From a checkpoint of a small transformer trained on Wikipedia: width 192.
MLP neurons of a small language model. Each row is named by its layer, matrix (up: input weights) and neuron, and shows model dimensions 112-175. Each number is 200 + 30 x the weight over its row's rms, rounded and kept within 0 to 999.
After each neuron's rows, "fires on" lists the tokens most often at its 100 highest values on Wikipedia text that the model never trained on. A number after a token or word is its count.

L9.up337,234,253,226,191,206,212,209,201,213,181,225,185,232,236,212,229,163,201,213,175,210,158,236,158,136,194,201,237,216,204,253,175,206,236,171,182,206,206,249,239,199,141,238,205,145,224,255,183,194,194,200,208,156,216,229,144,205,206,265,176,163,171,168,184
fires on: " " 38, " c" 6, " |" 6, "k" 5, " g" 5, "v" 4

L7.up45,153,208,242,229,235,196,263,228,199,167,203,165,241,271,227,177,188,218,190,162,217,167,253,156,189,165,209,174,256,231,247,201,214,220,205,208,234,201,229,155,198,204,171,161,123,206,146,229,170,206,211,139,200,189,200,214,182,223,208,194,205,215,189,237
fires on: "-" 86, "|" 12

L3.up342,208,233,168,138,210,158,175,230,212,193,208,154,178,211,212,175,206,209,248,240,231,180,255,186,203,190,187,228,229,191,163,260,224,208,213,233,192,215,236,248,168,164,214,171,214,243,163,145,174,231,201,174,170,243,187,220,173,203,171,239,214,199,186,157
fires on: " ex" 26, "ad" 21, " is" 19, "inist" 8, "ording" 7

L9.up320,208,177,178,158,163,177,168,155,186,232,216,245,197,220,152,136,246,212,202,207,241,199,231,175,154,201,231,183,249,168,221,210,156,219,206,228,255,184,222,129,209,174,136,217,196,225,206,238,187,205,208,183,200,198,208,174,189,234,231,175,245,215,125,213
fires on: "," 43, " Re" 6, "iginal" 4, "." 4

L2.up211,225,185,222,175,228,184,185,230,152,212,117,169,158,145,222,206,160,246,212,202,263,209,234,170,222,189,202,241,212,169,228,160,155,276,219,193,126,166,212,198,203,188,264,194,165,197,198,230,194,222,162,201,215,205,217,201,176,192,188,115,223,170,217,200
fires on: ".\n\n" 27, " com" 24, " by" 16

L2.up73,153,156,223,229,245,131,228,182,207,185,243,156,132,213,182,146,193,206,200,207,173,164,166,191,212,189,167,251,236,189,194,213,179,237,209,209,202,210,156,183,216,199,178,191,190,166,187,157,189,220,205,195,225,231,197,171,279,149,143,196,178,234,191,144
fires on: " design" 15, " direct" 9, " built" 8, " ship" 8, " architect" 7, " company" 7

L9.up13,170,201,186,195,201,186,220,203,212,224,219,194,174,169,182,204,212,223,226,196,232,240,196,167,265,263,217,211,251,197,219,258,260,155,156,205,172,183,178,177,147,193,232,196,195,217,260,226,183,195,181,180,166,190,200,162,198,233,156,194,195,202,180,182
fires on: " by" 27, " released" 8, " J" 7, " Jul" 5, ")\n\n" 5

L3.up143,265,158,213,172,183,187,129,223,168,259,206,217,182,217,177,160,142,231,175,210,208,215,189,140,207,178,165,169,189,181,171,179,228,223,201,231,194,238,195,222,230,208,208,181,194,193,216,230,147,280,200,163,219,262,228,239,225,211,224,183,214,201,183,265
fires on: " " 30, ":" 13, "1" 5, "," 5, " South" 4, "ring" 4

L5.up219,220,251,210,211,213,199,171,216,208,232,170,214,192,184,246,193,167,208,132,221,190,279,171,190,240,182,185,187,267,197,227,201,203,165,214,211,144,219,203,139,212,172,175,160,182,225,235,217,209,143,153,178,168,229,154,152,148,185,142,144,197,192,222,211
fires on: " in" 48, " an" 32, " (" 12

L9.up170,202,171,197,180,199,203,173,211,214,195,190,196,202,205,212,183,187,197,204,183,165,149,184,261,175,231,183,180,220,158,194,177,225,216,163,157,245,203,211,210,149,190,238,175,234,190,216,198,190,219,147,216,253,200,195,186,171,172,235,172,147,211,214,226
fires on: " m" 46, " manag" 8, " j" 5, " min" 4, " po" 4, " com" 4

L3.up363,146,204,233,225,211,154,197,192,233,186,191,185,237,194,162,214,208,196,236,185,237,177,223,172,210,202,150,201,231,208,223,155,200,261,196,172,204,201,226,179,203,265,212,115,192,195,194,223,186,127,165,173,211,241,208,139,164,186,239,201,164,262,167,180
fires on: "-" 35, " most" 12, " is" 5

L9.up43,175,252,170,206,187,193,182,199,203,187,206,201,194,178,171,188,237,194,259,190,230,202,201,174,222,206,216,260,244,226,203,167,154,187,191,134,230,183,196,142,203,126,212,253,168,191,211,240,210,239,203,151,182,179,228,218,200,163,182,196,238,206,169,174
fires on: " d" 55, " St" 28, " B" 5, "st" 4

L3.up170,220,162,210,149,179,244,174,200,143,228,151,176,146,163,185,217,192,201,223,181,174,170,174,181,248,283,190,226,243,213,222,173,183,216,198,161,194,252,219,159,211,163,190,198,194,242,218,280,172,204,144,190,161,271,200,144,200,187,188,183,229,181,195,161
fires on: " K" 28, " by" 26, " R" 18, "ight" 10, ":" 4

L2.up351,175,199,219,199,224,184,186,201,172,184,192,215,157,243,200,231,188,209,213,200,152,187,192,211,187,174,221,216,229,219,203,205,141,207,187,187,174,168,239,205,215,209,218,213,200,173,184,215,206,192,193,209,212,219,196,244,173,170,189,227,216,176,210,233
fires on: "202" 29, "ick" 25, "ann" 9, " Mac" 6, " age" 6

L9.up215,205,171,194,240,199,216,230,266,164,240,197,251,202,151,201,185,164,161,214,155,223,199,209,166,245,217,181,185,242,216,207,166,223,216,202,182,244,199,228,193,172,264,183,228,195,188,216,180,161,174,188,227,149,166,231,146,226,219,218,129,210,207,169,257
fires on: "ol" 20, " fin" 15, " |" 10, "u" 9, " v" 6

L9.up202,220,214,249,196,201,209,190,173,190,212,234,199,195,171,253,184,216,187,238,117,182,229,235,219,230,182,257,172,202,206,180,279,159,121,228,217,199,224,227,244,215,224,197,166,177,182,221,194,191,195,201,181,183,194,222,188,263,167,209,186,241,185,229,173
fires on: " f" 20, " w" 12, " D" 6, " div" 4, " M" 4, " prov" 4

L3.up313,246,187,194,166,200,238,227,198,231,186,161,164,236,196,186,218,187,154,230,179,211,212,228,196,221,256,213,169,197,211,272,176,185,186,128,232,209,162,185,205,246,259,207,164,156,161,218,202,190,203,199,209,184,197,234,182,187,216,197,204,176,231,206,174
fires on: " w" 15, "board" 11, "ition" 11, "itional" 9, " species" 8, " bet" 7

L3.up92,177,198,182,186,152,233,205,170,184,189,152,205,197,226,238,226,213,218,209,216,228,276,184,199,244,236,143,124,259,153,236,176,193,207,209,160,232,251,206,202,217,185,175,158,161,192,236,283,220,229,202,226,206,229,236,177,172,183,191,192,234,220,147,260
fires on: " ch" 20, " all" 15, " is" 7, " aff" 6, " also" 5, ")" 5

L7.up356,202,123,187,254,217,228,162,211,190,222,171,164,189,229,228,228,220,172,206,216,201,193,216,175,204,226,196,193,202,184,168,157,197,268,201,214,162,218,149,170,197,159,239,144,194,206,203,235,193,270,199,192,189,220,200,196,177,191,201,222,231,208,168,174
fires on: "," 22, "-" 21, " as" 11, "ile" 9, " from" 7, " " 6

L3.up271,203,193,183,162,202,198,181,218,231,232,196,195,177,212,203,195,208,200,178,175,190,211,211,153,190,222,167,183,208,269,196,193,156,218,234,167,170,205,180,213,202,244,210,201,268,185,210,198,228,236,246,94,206,201,191,231,253,210,200,198,221,219,203,239
fires on: "og" 26, "iginal" 7, " Comp" 6, "ributed" 5, " Boy" 5, " led" 5

L3.up43,245,213,216,168,252,191,196,222,150,190,185,199,235,185,192,211,152,178,161,173,191,193,226,214,140,247,137,181,238,211,259,214,233,200,194,188,180,172,207,187,210,212,206,210,208,186,195,183,188,220,228,188,210,207,251,177,190,212,213,141,196,174,201,234
fires on: "re" 31, " stand" 11, " foc" 6, " code" 5, " Form" 5

L5.up139,208,178,184,232,163,190,228,198,211,179,147,207,225,206,184,177,188,204,204,173,242,174,240,174,153,232,276,219,234,125,125,261,178,150,216,222,147,236,220,217,229,197,169,250,161,176,163,162,220,207,171,231,202,215,190,195,206,165,191,166,229,253,194,188
fires on: "ag" 24, "art" 16, "ap" 10, "at" 8, "arg" 7, "eat" 6

L3.up1,163,100,214,188,168,196,218,191,190,210,199,181,194,184,160,283,239,210,216,216,223,153,212,219,211,223,239,154,234,239,201,183,221,186,154,178,202,260,168,180,198,201,204,208,217,197,148,213,164,193,245,269,151,244,194,168,173,221,233,234,211,227,235,210
fires on: " d" 32, "-d" 23, "D" 15

L5.up107,205,259,223,229,257,162,205,171,252,200,179,237,206,238,202,193,169,198,204,165,206,187,179,181,163,179,189,269,233,201,233,181,148,221,205,232,153,207,203,193,198,178,183,215,196,228,220,198,252,188,236,224,210,185,192,139,202,211,217,228,147,231,225,168
fires on: "p" 45, "k" 14, "on" 6, "o" 6, "an" 6, "l" 4

L7.up211,190,158,156,167,181,229,237,130,199,246,197,205,239,152,183,204,230,172,202,186,166,209,196,162,169,205,210,143,169,195,249,190,163,146,222,179,195,231,189,252,235,180,208,149,223,182,217,194,207,189,197,167,203,183,204,193,209,222,205,159,239,231,183,164
fires on: " pl" 20, " re" 14, "6" 6, "9" 5, " foc" 5, "pl" 5

L7.up161,192,210,228,231,186,146,178,199,216,175,186,150,178,161,226,191,209,149,193,196,205,159,197,232,190,177,160,233,261,130,180,156,218,228,150,217,193,278,216,163,197,248,226,204,198,245,160,208,214,160,180,140,157,242,211,216,159,195,199,171,133,192,185,173
fires on: "-" 25, "===" 19, " most" 16, " comp" 14, "–" 4

L5.up320,211,209,186,196,197,179,154,216,187,204,212,231,187,178,246,232,185,201,187,193,242,157,213,197,158,201,210,221,164,221,239,190,177,168,195,211,220,234,152,241,180,225,195,199,297,199,214,217,206,244,199,174,240,208,175,197,229,206,217,150,184,171,200,234
fires on: "," 26, "at" 12, "p" 10, "0" 6, "ath" 6, "ar" 5

L7.up137,197,193,256,214,237,166,150,224,223,171,208,232,296,153,181,199,176,193,233,256,154,220,196,163,154,209,250,222,198,203,210,140,223,214,145,187,159,226,214,232,199,168,192,210,165,113,190,204,170,214,183,207,264,210,232,225,216,193,178,171,173,216,164,213
fires on: "-" 33, "c" 21, "b" 7, "g" 5, "t" 4

L3.up79,220,222,236,233,237,257,190,206,191,265,182,196,189,183,184,152,159,238,190,203,227,203,169,168,185,212,193,209,243,103,187,224,173,200,181,184,122,198,191,199,184,162,169,193,229,183,211,171,205,232,170,106,174,189,228,190,164,237,204,179,246,218,164,228
fires on: " (" 100

L2.up212,210,170,204,191,224,217,211,219,193,227,225,208,248,216,185,218,138,177,202,209,180,209,210,201,226,171,190,237,235,179,246,242,284,247,262,201,199,211,187,213,194,201,230,211,223,192,182,189,240,205,172,152,152,263,126,196,188,206,186,165,203,223,263,162
fires on: " con" 25, " b" 11, " election" 10, " bas" 9, " gu" 8, " ins" 7

L9.up105,213,175,161,190,200,167,167,209,216,191,215,175,190,237,191,240,162,258,204,170,198,208,179,152,226,212,171,221,208,155,200,165,201,190,190,215,232,241,198,194,223,152,219,212,209,223,183,179,206,225,204,146,191,212,211,206,149,226,191,215,243,184,207,174
fires on: " " 100

L3.up224,217,207,171,184,234,189,182,169,185,154,180,209,200,214,186,151,182,205,211,213,226,186,238,217,216,174,185,229,222,214,150,173,192,221,218,244,164,201,189,196,118,185,223,170,163,198,191,249,198,229,218,170,183,199,208,290,245,169,221,228,195,197,231,206
fires on: " and" 40, "tain" 6, "in" 6, "te" 5, " of" 4

L3.up179,232,185,222,178,160,188,119,184,186,210,258,189,120,227,233,225,203,185,213,136,204,248,188,160,224,199,256,255,211,246,244,203,246,214,184,192,234,206,200,243,187,242,237,208,192,207,149,222,166,155,206,246,223,250,200,212,232,203,165,188,183,179,235,179
fires on: " un" 62, " ind" 21, " Un" 7, " Ind" 4

L5.up161,238,244,157,234,220,179,174,260,201,228,218,184,189,146,186,211,206,178,164,148,259,247,171,197,154,206,228,219,203,206,230,235,171,208,219,199,166,222,197,213,187,157,214,202,232,203,180,195,215,172,180,216,181,240,218,214,174,169,152,167,247,218,219,196
fires on: " is" 29, "us" 9, " (" 7, "est" 6, "if" 5, "ur" 4

L3.up299,210,233,188,258,237,202,159,207,205,207,181,239,209,203,236,241,212,218,221,184,164,148,153,185,248,203,214,273,223,215,217,270,135,220,223,216,186,173,204,203,243,195,179,209,186,223,172,153,178,196,205,216,213,232,189,198,243,165,187,265,219,205,200,213
fires on: " K" 75, " sk" 8, "k" 8

L5.up248,236,218,173,250,225,196,222,187,222,193,150,244,218,216,195,240,211,231,232,217,231,225,283,205,221,197,204,227,222,199,200,187,261,189,189,219,218,217,164,175,137,201,141,171,178,180,192,207,159,179,221,250,176,239,201,208,202,204,181,136,219,189,180,186
fires on: " (" 32, " " 10, " based" 9, " is" 6, " built" 4, " created" 4

L5.up115,217,218,265,249,193,195,192,208,250,212,217,273,209,235,203,257,247,178,206,219,167,170,179,189,208,240,229,155,194,190,154,212,185,202,247,195,212,223,216,161,234,117,202,147,208,203,137,132,159,171,194,197,186,181,205,222,217,165,236,167,225,206,217,174
fires on: "s" 31, "ly" 13, "ance" 9, "ary" 6, "ages" 5

L3.up37,173,184,216,221,180,160,213,256,218,220,183,185,193,175,186,169,178,216,214,170,220,227,220,157,197,168,160,189,203,235,186,183,240,208,202,182,234,222,166,222,190,138,252,186,249,181,196,182,170,211,165,133,237,208,199,119,198,208,240,171,191,165,250,212
fires on: " de" 41, " Al" 33, " al" 12, " cor" 6

L9.up166,224,196,234,178,244,260,176,197,229,223,221,205,209,217,197,193,210,137,159,193,179,155,176,185,243,229,269,214,170,196,241,173,152,146,219,159,227,236,196,223,200,194,160,183,194,214,205,211,209,186,198,222,189,128,139,236,218,203,189,200,198,236,227,157
fires on: " s" 34, "s" 20, "es" 8, "ly" 6, "ently" 4

L3.up134,231,225,201,169,244,156,209,199,183,214,185,250,162,190,192,206,202,207,185,184,257,241,197,219,193,217,190,244,161,218,207,198,195,232,211,228,171,214,236,178,128,217,226,135,150,233,172,201,167,202,183,168,242,214,154,267,183,216,154,223,204,177,222,199
fires on: "ly" 37, " by" 24, "ally" 6, "ually" 6, "ely" 4

L3.up101,192,214,189,188,167,189,253,202,199,135,192,137,199,202,156,190,158,143,210,218,241,194,182,191,173,171,191,233,224,269,214,187,196,181,134,196,251,200,225,231,189,196,193,245,211,143,166,214,179,160,196,234,175,199,227,165,290,182,214,224,181,172,187,187
fires on: " Gu" 19, " gu" 18, "|" 15, "R" 13, " -" 4

L2.up37,189,183,204,202,234,233,186,179,130,168,155,185,247,216,212,228,186,202,156,174,148,145,229,181,206,197,159,151,214,261,209,195,177,186,222,168,201,169,197,213,230,240,199,200,170,184,157,232,219,178,202,153,182,223,207,167,164,176,235,230,226,193,173,175
fires on: "h" 99

L5.up40,225,212,189,196,189,289,210,218,156,192,198,176,161,227,206,166,194,174,195,210,301,192,258,183,147,168,184,236,170,199,186,158,189,217,210,186,179,212,182,186,215,186,200,203,165,192,146,241,212,210,174,216,195,174,229,192,236,260,245,209,172,208,161,187
fires on: "," 40, "==\n" 8, "ed" 4, " ==\n" 4, " found" 4, ".\n" 4

L2.up359,152,209,261,190,179,216,197,222,192,271,170,197,217,209,154,177,240,217,188,157,243,213,216,188,193,215,200,137,221,178,218,200,169,217,158,193,211,212,215,258,262,227,221,190,164,240,194,217,162,215,192,241,228,245,195,208,201,221,225,233,176,177,112,269
fires on: "-" 56, " Pro" 7, "E" 7, "N" 6, "RA" 5

L7.up66,111,152,214,232,251,228,234,177,149,169,142,196,197,213,150,211,210,208,191,218,184,191,178,183,191,178,244,186,191,211,197,187,174,230,201,219,195,167,209,174,226,210,207,168,224,184,186,173,119,133,204,166,165,211,188,183,187,201,182,194,190,223,172,175
fires on: "e" 14, "-" 14, "he" 8, "7" 7, "st" 7, "re" 5

L9.up66,224,205,193,205,240,199,194,203,233,149,201,242,156,207,250,197,215,138,215,150,196,174,202,191,148,211,220,171,193,190,185,167,177,205,198,201,211,189,206,243,180,205,190,213,220,215,237,197,226,243,233,209,218,170,249,235,151,211,251,172,206,139,241,202
fires on: " w" 33, " do" 11, " may" 10, " will" 5, " should" 4

L2.up114,203,216,202,196,215,220,168,222,230,245,204,225,217,271,213,193,291,241,159,221,186,213,172,219,159,193,190,201,238,153,195,194,190,181,171,182,153,203,207,206,224,200,226,169,224,196,262,167,191,175,184,238,220,201,198,178,194,182,195,214,217,136,216,242
fires on: "yl" 20, " •" 19, "/" 13, "ae" 9

L7.up157,207,208,177,226,146,227,218,186,180,204,239,227,196,198,241,180,186,178,186,229,136,265,217,152,181,189,192,197,177,177,222,221,170,166,193,219,228,201,243,210,226,202,179,164,143,200,246,201,178,196,245,241,271,195,221,161,170,147,168,174,184,258,174,192
fires on: "ol" 25, "-" 15, " m" 14, " col" 5, "reg" 5, " e" 4

L3.up78,182,234,179,188,215,250,196,230,191,263,239,188,142,185,197,200,183,208,258,202,186,260,211,205,178,182,190,182,229,188,153,192,213,178,130,225,171,189,184,163,235,198,226,152,193,222,178,167,205,184,196,170,229,232,198,165,183,256,175,156,239,208,238,177
fires on: " Cl" 38, " cl" 27, "Cl" 9, "und" 8, "cl" 4

L5.up294,178,175,207,259,188,212,235,119,220,201,183,201,189,195,187,148,227,175,199,185,194,216,216,205,198,235,189,167,213,154,159,183,189,188,205,192,200,189,139,146,228,150,198,202,137,150,221,152,195,175,147,239,185,160,213,178,196,218,169,178,190,192,242,188
fires on: " ro" 16, " inter" 16, " tri" 12, " Jo" 11, "ro" 7, " pre" 5

L9.up124,226,183,218,167,168,212,214,232,239,197,229,205,169,191,278,198,205,159,182,162,240,186,215,210,188,161,265,237,238,205,171,164,225,197,147,190,200,203,170,236,150,161,208,190,201,184,200,200,271,212,150,154,205,146,182,250,196,194,224,168,219,162,199,155
fires on: "," 94

L2.up36,207,221,188,247,185,196,240,206,237,237,181,165,222,226,243,204,178,174,200,188,163,193,234,165,214,151,154,227,226,190,159,185,142,193,191,161,239,213,237,160,174,176,238,192,127,148,207,203,193,159,219,144,178,175,203,205,221,201,148,186,209,207,196,229
fires on: " age" 13, " married" 12, " =\n\n" 9, " born" 8, " ele" 5, " father" 5

L7.up306,226,191,226,245,182,167,191,159,178,194,160,198,181,161,220,215,218,170,223,166,258,242,175,177,240,170,191,204,176,183,175,192,265,181,192,141,177,202,162,183,148,197,208,205,258,221,246,202,191,190,197,220,174,244,180,165,245,239,208,146,208,226,148,158
fires on: " " 31, " |" 20, " of" 7

L2.up268,254,200,198,235,175,256,181,160,155,181,217,229,230,154,169,186,183,171,206,206,250,199,222,184,181,209,235,199,221,212,217,169,215,189,200,236,172,199,175,208,255,258,145,189,192,160,233,209,226,208,187,200,197,171,197,187,193,256,226,171,160,224,190,171
fires on: "'s" 30, "res" 23, "000" 16, "ems" 8, "ional" 8, "'" 4

L3.up350,176,148,185,246,236,227,228,199,194,241,195,241,210,217,146,217,188,229,194,237,194,187,173,164,221,150,163,178,207,152,196,151,213,192,223,244,247,235,203,138,260,169,178,166,177,187,204,225,195,184,190,184,116,255,219,191,169,208,198,173,216,188,171,225
fires on: "ens" 43, " pol" 21, " Rele" 10, " Pol" 5, " per" 4, " Length" 4

L5.up166,180,223,186,214,219,199,242,175,175,164,190,154,190,243,183,223,206,226,243,222,186,148,186,209,218,227,190,249,213,157,205,178,223,171,218,260,156,229,225,186,170,187,211,165,205,191,210,175,159,148,159,194,221,213,193,175,161,211,186,244,180,247,187,170
fires on: "o" 33, "a" 18, "i" 14, "u" 11, " F" 11, " de" 5

L2.up100,198,132,191,165,181,223,193,184,215,196,226,224,209,211,171,260,188,225,238,174,183,231,191,270,172,212,183,205,187,248,199,169,201,165,190,195,216,194,171,187,189,204,183,139,217,220,193,236,131,221,169,242,249,181,205,140,252,149,189,173,210,225,184,225
fires on: " trans" 30, " dec" 17, " took" 8, " contract" 6, " en" 6

L3.up22,162,224,182,194,212,220,169,213,179,268,213,152,180,225,214,260,255,189,229,240,220,210,202,199,196,212,212,172,216,197,234,213,210,157,275,172,196,266,246,205,167,207,194,224,195,187,201,181,185,257,187,192,227,214,218,155,138,183,217,203,198,184,148,198
fires on: "qu" 67, " dec" 21

L5.up111,225,205,179,213,220,193,168,191,219,224,218,221,236,188,199,224,174,186,203,208,167,224,215,229,192,123,177,187,173,225,266,222,278,236,179,168,219,223,224,160,234,147,254,200,200,202,248,193,232,250,188,177,229,154,164,236,217,170,251,232,170,176,241,193
fires on: "p" 17, " and" 15, "R" 11, "ing" 8, "c" 6

L5.up361,186,192,184,196,194,225,133,242,229,240,174,225,212,203,235,197,229,181,223,206,204,187,161,160,196,107,161,212,229,181,219,215,228,194,159,189,147,192,233,207,238,198,203,209,226,162,166,204,225,212,195,196,213,192,183,185,224,218,115,141,194,208,221,168
fires on: "a" 10, "I" 10, "all" 10, "ert" 8, "as" 7, "is" 7

L9.up223,194,220,158,173,264,203,178,227,187,206,193,162,172,210,136,168,243,162,234,224,173,233,227,172,187,215,232,202,212,236,215,164,174,166,175,196,177,218,237,222,187,196,210,212,185,222,160,217,180,198,234,202,193,257,239,178,124,243,243,215,210,210,216,220
fires on: "D" 27, "-d" 13, "d" 6, "enn" 6, "v" 5

L3.up317,151,224,210,241,155,242,197,131,227,163,224,179,215,223,176,234,200,207,217,191,201,197,237,204,151,208,164,212,249,163,201,192,198,181,181,240,183,228,163,193,145,207,210,152,211,173,171,208,255,184,177,219,200,239,176,233,226,146,221,210,188,166,166,203
fires on: " Album" 26, " life" 14, " po" 10, " Th" 8, " mus" 4, "ath" 4

L7.up304,196,148,190,194,179,210,138,208,229,210,185,158,179,223,222,180,208,164,152,173,251,291,181,191,203,211,192,221,189,217,223,210,191,248,227,290,168,194,208,216,152,169,215,185,174,173,172,213,229,226,268,168,201,205,164,253,211,282,171,214,230,196,198,140
fires on: "st" 10, "d" 10, " of" 10, "t" 9, " in" 8, " and" 7

L3.up168,121,229,159,234,167,198,191,185,192,226,181,201,236,212,223,215,201,227,213,264,220,206,190,153,163,262,222,227,220,256,167,233,222,194,156,222,182,159,143,168,201,138,179,179,110,198,188,208,153,176,178,230,203,203,164,242,145,181,186,187,186,162,216,229
fires on: " cont" 30, " acc" 17, " art" 8, " mat" 5, " refer" 5, " just" 5

L5.up66,186,221,157,235,148,218,217,237,254,202,203,212,239,192,171,156,181,175,186,170,225,170,174,170,202,160,235,226,182,186,223,188,190,176,196,179,188,264,240,211,203,200,214,247,203,237,146,192,221,196,156,214,210,264,212,244,200,168,202,185,189,188,207,224
fires on: " N" 25, "n" 15, " $" 10

L3.up206,163,164,198,209,243,229,197,186,217,262,211,170,169,174,210,186,219,254,207,200,184,237,199,255,198,288,186,220,198,142,243,251,225,213,226,166,213,178,193,214,229,197,213,209,195,217,187,195,213,147,142,238,262,225,141,242,188,200,258,179,194,233,143,192
fires on: " re" 51, " /" 12, " final" 5, " tra" 4

L5.up22,180,164,216,208,244,229,221,185,217,174,265,198,188,187,194,189,168,211,259,152,200,253,266,166,155,201,193,206,196,198,220,211,206,181,206,233,195,211,250,180,185,200,221,235,182,169,220,217,167,176,156,230,160,187,167,181,248,167,230,215,175,192,200,221
fires on: " |" 52, "id" 7, "v" 6, "r" 5

L3.up242,248,199,188,163,183,176,207,235,185,177,190,232,177,209,206,225,177,178,247,197,228,219,205,181,150,161,217,213,209,169,216,167,261,180,234,195,236,111,172,266,242,209,169,243,261,165,160,180,222,189,143,202,203,259,199,176,182,204,251,201,263,194,175,191
fires on: "and" 33, " ground" 6, "unt" 6, "ir" 6, "ach" 5

L3.up243,173,163,225,190,195,221,147,169,228,228,181,193,218,207,225,184,250,218,244,158,174,141,265,174,190,174,237,167,193,190,141,102,159,226,241,156,223,179,191,178,173,242,184,170,157,174,177,251,169,125,225,209,193,172,191,149,183,206,155,209,267,259,216,191
fires on: " first" 16, " ob" 15, " en" 9, " top" 6, " U" 6

L3.up169,193,207,207,207,197,152,205,201,184,164,187,106,216,170,210,158,245,192,216,207,199,195,189,208,197,217,183,236,235,241,188,181,178,203,212,238,169,209,178,187,186,217,228,164,163,146,193,192,182,195,227,158,200,255,175,223,170,171,194,156,180,240,193,233
fires on: " f" 96, " F" 4

L3.up212,229,202,225,200,186,209,160,212,166,222,185,222,211,200,314,238,176,201,120,201,196,235,172,212,227,178,181,252,226,165,230,164,219,204,212,195,232,217,195,237,182,180,242,242,207,193,234,221,239,184,204,137,189,162,126,192,196,194,192,181,196,141,207,172
fires on: "," 88

L3.up137,187,161,201,150,244,240,166,158,175,191,207,236,173,185,241,167,214,189,190,181,230,204,187,263,212,186,141,174,197,225,157,200,208,182,199,259,220,204,193,227,145,189,245,199,208,128,168,177,165,196,181,239,195,177,205,169,212,168,155,207,153,176,240,197
fires on: " name" 38, " role" 7, " title" 4, " club" 4

L2.up194,218,195,191,218,151,159,200,205,221,210,202,223,174,174,168,239,136,217,219,220,192,197,222,192,226,186,223,229,241,183,143,197,164,207,265,207,152,118,198,169,207,233,199,218,204,225,157,180,176,241,207,223,230,174,237,125,173,208,212,214,201,197,242,184
fires on: " part" 56, " out" 7, " ob" 6, " Law" 4, " att" 4, "and" 4

L5.up207,196,230,181,183,225,226,231,211,193,200,192,168,171,189,224,163,198,250,231,217,241,206,213,208,194,185,234,191,235,182,163,242,141,242,195,189,227,199,236,153,191,178,210,189,214,184,174,187,183,182,161,226,292,186,176,190,203,205,124,203,196,178,179,157
fires on: " to" 31, " people" 6, "s" 5, "ans" 4, "ts" 4

L2.up132,217,167,187,214,190,232,215,186,208,223,173,140,208,181,215,209,175,281,238,194,214,154,230,219,237,241,189,211,234,183,161,178,219,222,163,202,202,217,252,225,220,220,191,198,168,171,207,184,232,144,184,195,202,238,197,186,199,198,167,177,251,206,228,198
fires on: " most" 28, " number" 13, " top" 10, " feat" 10, " last" 9, " first" 9

L9.up345,167,234,177,242,204,224,227,129,169,181,214,190,222,188,206,223,170,158,177,191,206,182,228,269,180,157,210,221,155,197,237,244,172,144,198,158,166,193,169,214,201,193,197,175,151,135,195,194,240,241,222,171,253,183,209,198,163,181,247,204,144,193,179,165
fires on: " the" 29, " The" 16, " he" 13, "The" 6, "h" 5

L3.up196,247,182,222,188,229,236,181,161,212,223,172,214,175,178,206,199,165,211,210,215,214,206,170,230,223,202,223,201,215,134,162,211,137,217,205,201,240,186,215,223,227,172,217,205,230,184,212,234,176,188,203,260,184,223,190,123,208,227,199,164,167,210,217,176
fires on: " l" 74, " n" 8, "L" 7, " is" 5

L5.up335,267,186,199,200,198,279,209,242,234,217,194,182,239,203,222,157,168,212,213,197,183,144,246,213,172,175,222,193,168,173,218,202,157,184,162,188,236,228,213,130,220,196,233,266,170,204,187,185,167,148,192,231,179,242,209,216,161,194,181,167,219,128,196,178
fires on: "-" 20, "1" 20, "n" 9, "10" 5, "g" 4

L7.up254,203,197,186,184,191,221,182,179,254,175,220,200,216,177,175,289,137,178,187,138,198,183,221,289,216,192,265,96,229,156,167,194,193,207,204,176,198,222,203,229,194,179,217,174,176,174,162,247,213,191,220,205,230,168,239,199,214,191,184,187,248,179,193,233
fires on: " an" 30, "ob" 8, "ists" 6, "ro" 6, "O" 5

L5.up56,205,209,199,155,200,192,231,190,166,223,190,169,245,186,179,216,224,171,198,192,189,255,221,230,224,168,216,216,235,226,196,219,158,192,260,198,207,221,225,223,196,264,215,205,179,177,161,176,278,160,238,186,184,213,209,164,194,164,203,233,203,189,160,176
fires on: " Med" 14, " %" 12, "c" 10, "ed" 7, "h" 7, "qu" 6